MLP neurons of a small language model. Each row is named by its layer, matrix (up: input weights) and neuron, and shows model dimensions 224-319. Each number is 128 + 32 x the weight over its row's rms, rounded and kept within 0 to 255.
Before each neuron's rows, "fires in" lists the words (lower case) most often at its 100 highest values on Wikipedia text that the model never trained on. A number after a token or word is its count.

fires in: "in" 85
L6.up1310 [128 105 138  86 159 158  79 154 116 131 133 117 145 104  83 176 109  79 158 107  93 182 190 109 106 143 138 160 123 134 172 107 121 138 161 144 124 138  88 156 134 153 188 147 140  90 148 172  88 139  89 115 149 136 173 122 118 154 108  93 124  69  92 114  88 115 137  91  86  96 151 155 155 141 162 132 138 101 128 133  77 122 144 138 136 135 144 129  58 102 156  71  76 171 126 133]

fires in: "as" 100
L4.up1650 [126 121 170 152 108 118 144 162 130 178 163 138  99 151  87 171 127 145 169  97 114 146 133 207  92 118 148 168  97 102 175  92 182 145 140 130 169 161 157 152 145 138 101 133 168 139 112 100 123  99  86 175 163 105 181 112 183 101 100  98 111 116 146 141  93 124 163  91  60 138 135 129 163 136 137 151 214 148  90 134 165 147 194  90 165 122 101 155 126 127 148 170 138 187 133  93]

fires in: "career" 16, "history" 11, "medal" 9, "war" 8, "life" 7, "international" 5
L2.up1818 [159 143 129 126  83 181 134  62 102  93 138  58 200 106 123 130 182 173  90 170 100 176 141 131 110 148 117 183 198 148 193 138  92 155 121 184 128 138 167  94 161 118 145  73 149 140 133 118 161 144  99 196 145 123  99 156 120 118 117 148 146 148 160  83 151 162 131 136 133 116 120 158 146 130 111 196 103 104 171  75 106  41 145 115 116 106 113  98 145 119 153  65 107 123 108 126]

fires in: "which" 24, "them" 18, "this" 12, "these" 12, "you" 10, "who" 7
L2.up1759 [152 177 158 175 147 137 124  62 120 160 165 119 151 106 118 115 149 126 114 182 188 170  97 137  67 148 165 156 119 149  59 148 140 152  29 113 131 166  86 128 175 184  82 159 140 117 127 119 118 125 122 119 148 193 192 107 163 127 152 149 114 148 151 128  95 190 121 116  40 168 173 170 118 109 115 145 146 148  99 114 161 149 146 177 117 160 125 146 179 140 109 143 129 160  89 113]

fires in: "of" 51, "special" 4
L4.up433 [130 128 107  89 123  54 190 146  93 131  71 174 176 142 124  78 135 150 133 152 166 140 138 151 121  58 134 138 102  90  91 130 160 164  84 128 165 149 117  71 118 107 112 180 172 103 172 157 107  77 165 137 128 163 150  85 133 141  65  54 134 158 106 133 115  84 137 199 155 107 123 100 148 164 153 162 134 126  98 127 133  92 115 171 162 142 154 105 107 159 139 151 134 103 160 128]

fires in: "white" 16, "red" 13, "gold" 11, "black" 8, "silver" 8, "yellow" 7
L2.up96 [137 118  80 104 160 173 145 103 120  97 101  86  97 131 143 101  95 117 109 140 167  32 139 156 164 105 154 135 127 154 142 128  84  85  96 135 176 182 160 176 114 103 158 126 151 157 137 126 162 148 168  75 148 170 120 110 155  95 140 148 106 210 163  95 169  91 113 187 113 144  77 173  67 106  90 105 135  84 100 114 168 151 146 107 136  56 136 134 208 110 138 180 124 116 112 107]

fires in: "of" 33, "running" 6, "for" 5, "as" 5, "at" 5, "also" 5
L2.up1638 [142 138 166 166 178  91 161 134 123 127 157 114 113 153  86 133 141 162 144 118 138  88 106 148  88 192  98 174 170 124  85 118 144 134  87  92 168  82 151 119  74 138 135 144 126 131 147  93 186  61 145 137 147 141 153  77 131 202 106 111  94 123 136 130  92  98 153  98  87 118 115  81 185 110  93 152 151 141  90  98  67 140 127 116 126 148 101 143 131 118 109  63 124 125 136  99]

fires in: "round" 24, "season" 16, "place" 9, "date" 7
L2.up35 [105  88  67 147 162  77 197  99 113 161 149 134  94 144  90 156 103 105 168 175  95 166 117 107 103 160 148 102 136 111 107 180 123 136  90 201 130  76 120 160 137 153 124 162 152 124 128 151 168 190 101 148 119  94 131 157 154 157  47 137  97 185 134 162 144 120 125 127 149 105 108 151 139 166 128  91 142 114  87 143 139 109 165 148 108 195 126 154 112  88 110 111  66 166 129 168]

fires in: "of" 37, "those" 9, "have" 8, "more" 5, "des" 4, "others" 4
L2.up563 [115 117 104 104 107  94  68 137 150 104  96 125 117  97 102 109  89 134 170 142 190  99 141 135 167 131 133 126 106 137 138 108 112 143  89 102 119 149 126 132 122 123 153 123 149 160 134  49 158  72 137  65  68 134  60 110 177 149 160 133 150 124 178 215 178 106 137 100 126 144 121 131  99 154  96 122 120 154 150  86  87  92 120 167 115  77 131 147 172 169 140 101  44 121 168 179]

fires in: "of" 94, "constantius" 4
L2.up611 [142 146 146 107 107 127 143 141 104 125 153 115 140 119 111 151 103 165 138 181 113 163 147  97 114  71 121 180 159 150 166 103 142 184 177 123 153 171  84  95 112 123 136 168 179 163  99 201 102 105 115 110 148 110  63 151  99 119 144 106 136 157 147 134 126  79  77 113 158 131 185 116 104 149 150  91 107  92 166  86 100 103 155 175 154 150 151 109 153  95 112  74  69 117  48 130]

fires in: "s" 22, "its" 11, "her" 9, "his" 8, "career" 7
L2.up1911 [ 94  82 172 105  94 111  99 110 112 167  95 113 140  85 102 161 130 176 109  60 119 149 153 150 155  92 111 162  87  69 159  94 132  97  47 113 153 164 148 118 137 174 130  91 117 126  51 152  70 114 178 113 174 155 151 110 102 133 121 136 147 124 138 172 170 120  74 107 153 106 127 142 135  87  98 142 113 132 106  81 138  93 125 148 182 153  99 124 140 115 182 159 168 132  95 127]

fires in: "round" 14, "year" 11, "world" 9, "team" 7, "america" 6, "place" 5
L4.up470 [103 145 152  56 140 128  81 102  98 143 182 136 139 143 101 169  75 131 140 151 129 168 171 124 136 174 103 130  84 153 185 152  43 178 118 158 140 142 153 132 148 217 104 149 111 132 148 200  78 175  80  84  69 111 158  40 146 181  91 110 129 141 104 147 150 147 144 127 113 138 155  76 157 196 104  96 161 148 162 196 106 133 152 124 132 130 144  88 136 126 137  75 119 129 119  70]

fires in: "born" 14, "career" 13, "history" 12, "debut" 7, "description" 4
L2.up189 [135  92 121 102  85 138 178  81 142 102 173 119 196 168 126 182 126 129 108 165 155  73 134 120 171 107 165 132 134 145 180 141  93 107 165 149 143   7 149 105 116  75 125 139 135 128 102 158  96 121 123 134 107 127 119  72 137 139 127 148  88 189 104 128 144  87 139 129 118  74 102 129 124  74  79  66 138 103 150 132 113 107 108 105 140  85  64 151 153  38 109 102 129  57  84 176]

fires in: "all" 45, "long" 11, "middle" 4, "real" 4
L4.up1801 [ 88 217 178 150 214 130  92  77 145 102  95 139 129 148 153 174  93 147 139 130 137 179 117 121  86 194 141 113 117 165  90 105 145 152 102 121 120 148 163 127 140 147  87 107 134 167  73 125 113  85 133 137 111 112 124 123 145 158 124  69  95 165 145 134 118  82 137 134  83 103  75 191 162  70 133 129 160 156 148  99 161 133  99 168  67 110 110  73 165 162 106 101 100 103 131 206]

fires in: "of" 21, "k" 15, "kalmyk" 6, "aortic" 4, "myeloma" 4
L4.up137 [ 80 158 103 168 163  60 156 100 126 155 118 172 179 167 147 158  92  98  91 121 130 135 131 112 109  35  99 143 141 156  86 157 127  98 109 126 182 109 129 161 150 125 125 114 139 175 163 115 162 182  73  92 164 107 178  99 175 169 137 176 128 114 128  88 150 194  84 151  90 138 131 140 136 122 162 101 105 156  74  93 150 154 133 151 138  76 149 117  94 145 134 137 179  98 114 158]

fires in: "years" 28, "career" 24, "age" 7, "life" 6, "year" 5, "ralf" 4
L2.up1915 [141  92 148 153 148 143 179  47 166 164 140 157 141  97 168  86 150 125 154 145 146 120 115 146 153  70  97 120 118 111 129 124 160  79 132  46 115 133 199 105 135 133 139 117 139 167 120 161 166 115 162 132 181 111 110  66 178 150 112 150 149 107  97 109 117 106 140 142  83 104  95 159 115 166 127 158 162 128 139 135 146  67 102 111 134 161 116 144 115 119 148 179  49 151  74 168]

fires in: "one" 58, "third" 10, "albums" 6
L6.up952 [162  46 159 123 172 140 147  89  93 125 143 160 111  97 129 127 171  75 135 188  88  90 150 100  99 149 126 175 143 174 126 110 166 222 104 154 103 150 115  92 177 106 154  87 157  74 145 120 157 119 113 118 112 148 125 115 117  79 119 145 134 155  96 134 141 101 166 154 145 116 128 146 142 166 108  87  83 112 110 135 139 140 121 160 106 117 125 129 117 166 166 127 129 144 157 122]

fires in: "the" 41, "to" 11, "is" 9, "now" 4
L4.up55 [ 72 157 101 105 154 103 129 179  92  84 151 165 121 163 102  74  58 179 155  62 131 146 172  85  76  95 133 129 151 143  91 131 114 119 115 159 155 165 105 101 119 119 137 114 114 169 153  68 109 127 139  99 181  94  76 113 162  94 133 171 123 130 109  46  77 149 162 133 110 120 133 140 142 125 122 112  87 181 145  89 164  65 158  94 154 122 121 128  87 166 113  75 105 127 137  94]

fires in: "one" 19, "al" 13, "a" 10, "two" 5, "three" 5
L6.up1283 [156 108 129 147 158  67  86 191  94 195 106 128 118 116 105  71  77 110  96 205 153  99 139  70 157  90 127 125 143 210  98  80 112 185 116  95 129 145 137 129 142 116 167 112  89 133 126  89 104 141 102 121 133 101 115 100 178  97  67 113 106 162 113 126 134 103 162 202  76 113  90 101 149  63 120 161  78 155 113  89  86 179 135 108 129 142 101 169 138 185 115 159 113 116 111 191]

fires in: "such" 27, "of" 13, "same" 12, "only" 5, "most" 4
L4.up1300 [201 137  80 172  80  94  62 143 104 101 115  94 117 122 150  93 100 108  81 112 183  94 121  95 127 119 186 133 111 137  82  99 161  98 122 140  64 160  98 121 141 166 141 156 167  97 142 144 117  99  85 136  93 111 128 155 144 155  90 149 152 124 142 116 162 124 133 135 116 117 113  81 165 152  77 177 216 117  83 115 178 148  93 158 106 158 169 154  49 209 154 131 143 102  81 133]

fires in: "that" 38, "he" 25, "the" 10, "a" 5
L4.up271 [ 93 124 158 132 147  79 106 145  76 139 110 199 148  85 147 133 180  94 192 123 116 122 184 130 154 100 148 117 133 110 114  73 188 117 140 114 155  89 160 155 172 153 136 158 176 121 101  91 102 118  98 131 117 128 208 133 110 188 141 115 125 125 119 172 180 153 215 138 147 180 169  72 146 160 111 162 113 133 142 112 128 132 144 125 103 186  76 148 129 182 131  96 130 122 137 201]

fires in: "a" 20, "to" 11, "no" 9, "as" 9, "about" 6, "that" 5
L4.up1835 [172  78 124 130  95 139 116 151  93  96 105 140  84 108  77 122 100  80 158 138  99 133 113 117 222  70 111  93 165 102 102 174 132 155 113 107 113 151 118 118 114  65 169 152 148 144 132 129 105 117  86 114  55 181 168 125 148 153 110  83 115 162 140 164 121 124  90 148  98 190 138 119  65 106 147 187  78  74 104 109 152 111 107 112  87 140  96  99 126  94  95 190 127 125 153  65]

fires in: "time" 13, "place" 13, "work" 8, "working" 7, "old" 5, "played" 4
L2.up184 [109 140 135 129 143 178 126  91  63 164 150  81 157  86 137  97 160 123 103 121  97  82 114 141 122 139  95  83 137 156 108 115 112 145 212 134  93 169  67 189 117 170 122  78 128  90 182 125 169 202 116 149 106 161 181  90 134 110 125 132 137 109  97 131  76  93 120 136 104 175 157 105  90 108 133 119 127 138 151 120 136 145 159 139 173 112 193 119 141  82  81  82 191 133 133 143]

fires in: "until" 22, "will" 11, "must" 7, "would" 7, "be" 6, "may" 6
L2.up1245 [ 76  88  91 134  92 148  98  66 144 167 159  89 145 133 104 108 109 110 158 167 109 139 131 103  53  79 103 108 120 137 120 108 115 119 171 163 109 129 128 135 176 134  96  98 126 152 104 150 170 140 131 115  65 154 165 107 161  96  79 200 107  91  98 116 152 120 150 120 106  81 116 184 203  72 112 123 139 118 142 119 156  99 157  86 175 134 118 191 177 120 178 161 137 132 176 117]

fires in: "father" 31, "parents" 7, "men" 6, "old" 5, "mother" 5
L2.up675 [120 149 145 116 115 122 128  64 131 175  57  65 139 137 139 137  95 112 151 154  50 125  90 144 151  99 137 140 177 111  98 171 142 202 106  91 165 159  87 101 158  94  84 102 166 127 102 121 169 123  80 141 128 204 115 169 134 147 148 149  99 153 124  22 173 140 161 145 107 111 128 140 185 161  73 136  96 113 147 165 119 128 159 101 133 139 128 142 143 146  80 144 120  89 107 118]

fires in: "and" 80, "that" 4
L4.up839 [122 140 170 137  97  97 108 172  78 153 121 173 105 153 133 139 124 180 118 125 167 112 132 114 122 111 117 149  94  61 143 119 162 174 123 136 175 125 129 226 140 131 108  91 124 100  63 182 105 120 140  71 123 153 145  83 104 205  51  94 166 148 174 166 129  81 155 132  89 153 128 124 131 141 175 122 104 135  66  92 140 155  78 185 113 127 127 110 164 174 165 153 148  83 136 165]

fires in: "of" 79, "is" 10
L2.up1375 [118 170  89 100 137 156 116  95 141 125 119 155 133  84  88 111  90 150 118 146  99 155 128 152 140  92 126 181 119 102 146 119 134  77 113 145  82  87 118 153 122 143  44  43 115 111 179 130  99  95 175 147 202 125 142  58 132 136 138 142 162  92 134 114  96 121  85 143 111 142 106 116 146  96 218 149 110 137 107 130 130 108 144 128 129 134 141  77 144 117 114  99 161 132 131  73]

fires in: "guitar" 26, "medal" 9, "place" 9, "saxophone" 5, "islamic" 4
L2.up1872 [173 105 135  94 120 162 141 141 191 123 119  63 141  80  95 108 122 174 149 141 103 157  95 114  90  99 162 127 189 148 178 161  50 163 146 133  99 145 169 107 219 170 144 126  93 154 144 109 134  83 179 142 175 149 123  95 120 122 135 121  99  92 112  94  68 180 125 149 102 129 141  81 102 143 110 167  83 131 138  76 148 110 168 172 126 123 171 115 148  70 143 110  92 144 146  94]

fires in: "what" 19, "it" 15, "make" 7, "s" 5, "that" 5, "this" 4
L6.up350 [109  86 158 103 108 106 104 149  99  69 160 150 125  87 125  76 184  96 153  82 124 128 152 114 115 120 165 185 122 109  69 133 126 117  89 106 148 205 124 179 117 206 139 131 137 112 103 136  90 113 142 118 106 159 104 149  83 168 137 189 144  93 185 178 130 126 173 168  97 136  99 112 150  51  80 114  99  97 117 105  95  94 143 195 151  95 138 127  95 179 159 131  94 122 129 174]

fires in: "as" 84, "among" 5
L4.up185 [107  84  91 170 122 155  87 209 112 129  84 162 143 130 122 185 141  76  95 111 157 104  85  85 130 155 117 177 146 111 142 157 117 110 124 154 114 130 158 166 160 116 102 144 126  88 149  96 166 104  65 132 144  81 165  90  80  95 143 111 175  67 141 105 126 160 111 130 102  96 112 119 176 124 120  96 151  76 131  72 147 138 124 127 113  33 117 123 127 150 138 133 117 154  79 163]

fires in: "1" 27, "2" 15, "37" 5, "19" 4, "3" 4
L4.up676 [103 118  82 114  98 137 108 131 146 110 152  74 154 130 100 133 174 120  86  97 110 127 105 126 144  76 122  66 134 156 110 127 107 151  88 123 170 116 134 104 156 188 157  67 128 124 136  79 155 143  70 124 171  97 169 135 119 122 143 130 204 136 142 147  79  70 118 108 123 132 102 172  79 110 132 191 118  93 110 174 196 110 101 147 148 123 111 112 167 145  96 125 112 102 138  91]

fires in: "most" 26, "became" 12, "more" 9, "b" 8, "become" 4
L6.up475 [123 129 151 117 139 107 108 155 102 124 139 143 124 101 141 179 113 150 140  64 149 141 135 108 155 158 102 218 109 124 176 136 199  83 108 111 144 150 114 148 136 185 116 129 184  94 203 124 105 165 105 125 114  85  85  90 129 125  78 137 156 101 156 145 166 105 117 130  90 102  78  90 170 102 154 151 150 194 161 125 120 120 141 165 200 103  78 128 135 137 142 152 117 129 160 166]

fires in: "and" 94
L2.up479 [129 172 187 129 120 103  88 104 132 189 114 131 147 122 141  80 191 129 106 152 179  82 173 151 139 124 207  81 144 144 106 135 169 141 178 161 161 158 150 130 158 169  69 129 151 100  98 135 101 141 123  90 144  71 159 179 152 111 121 137 125 131 144 139 174 149 105 167  62 100 144 148 182  95 164 138 108 149 121 124 174 128 120 136 134 113  96  46 110  80 162 179  79 145 108 147]

fires in: "on" 46, "career" 7, "w" 4
L6.up1142 [184 139 114 111 163 137 125  75  74 126 143  84 150 108 144 129 124 155  95 138 113 101 102 127 123 112 126 107 171 154 130 121 161 117 133  98 137 110 121 118 177 131 102 149  66  51  91 101 135 116 175 156 146 118 154  94 120  90 154 110 138 126  87 101 131 103 180 128 126 146  33 150 168 141 106 139 178 202  89 136 126 104 160 103  99  83 148 128 115  74 124 112 136 129 112 159]

fires in: "which" 15, "between" 13, "when" 10, "how" 10, "in" 7, "where" 6
L6.up1595 [104 139 105 127 180 123 136  75 107 151  90 136 110  99 168  97  63 152  97 105 123 132 126 130 108  92 122 177 147 109 151 125  82 207 161 129 106 154  95 145 142 160 134  98  98 117 171  55 106 178 134 120 115 169 196 147 101 149  83 119 106  90 195 182 143 105  75 173  80 121 103 139 125 107 130 107 132 137 130 139 104 153 132 140 167 143 128 130  74 149 163 120 115 123 157 135]

fires in: "him" 21, "he" 15, "his" 13, "it" 13, "website" 8, "year" 6
L4.up206 [225 189 109 130  83 127  87  71 150  82 153 140 161 100 117 124 125 137 109 113  91 146  95 140 126 135  91 118 146  97  87 146 181 121 138 133 164  99 112 114 125 141 140 109 102 112  83  64 119 130 135 161 151 195 116 130 145 111 161 120 134 136 125 101 137 164  95 172 148 104 146 122  89 142 175  85 144 197 157 178 115 116 132 160 129 126 213 114 107 123 139 114 103  84  13  68]

fires in: "south" 19, "north" 10, "united" 10, "northcote" 7, "chief" 6
L2.up1225 [127  85 138 165  88 118 151 133 163 108 135 125 132  96 180 110 112  60 136 153 116  99 135 131 182 118  74 101 142 182 145 126 112 146  89 149 143 113 164 157  95 195 188  83 115 164 168  32 100  48 141 180  80 148 109 155 111 146 101  40 115 167  95 116 206 147 113  84  97 138 133 130 136  99 126 130 120  98 180 118 141 197 121 158 125 143 106  99 109 152 153 150 169 102  86 156]

fires in: "of" 28, "career" 27, "first" 8, "early" 6, "trial" 5
L2.up1727 [137 140 138 184 186 173 206  73  88 134 148 140 178  79 173 127 135 126 167 128 102 133 115 177 117 122  86 178 193 177  96 124 134 157 162  89  96 111 138 129  70  86 123 142 153 161  93 188 113 189 175 168 104  80  95 150 145 151 107  80 113 190 131 161 111  96 145  85 194 129 158 136 105 154 126 140 123 104 144 129 162 153 128 121 115 181 181 150  84 142 154 167 182 117 124 166]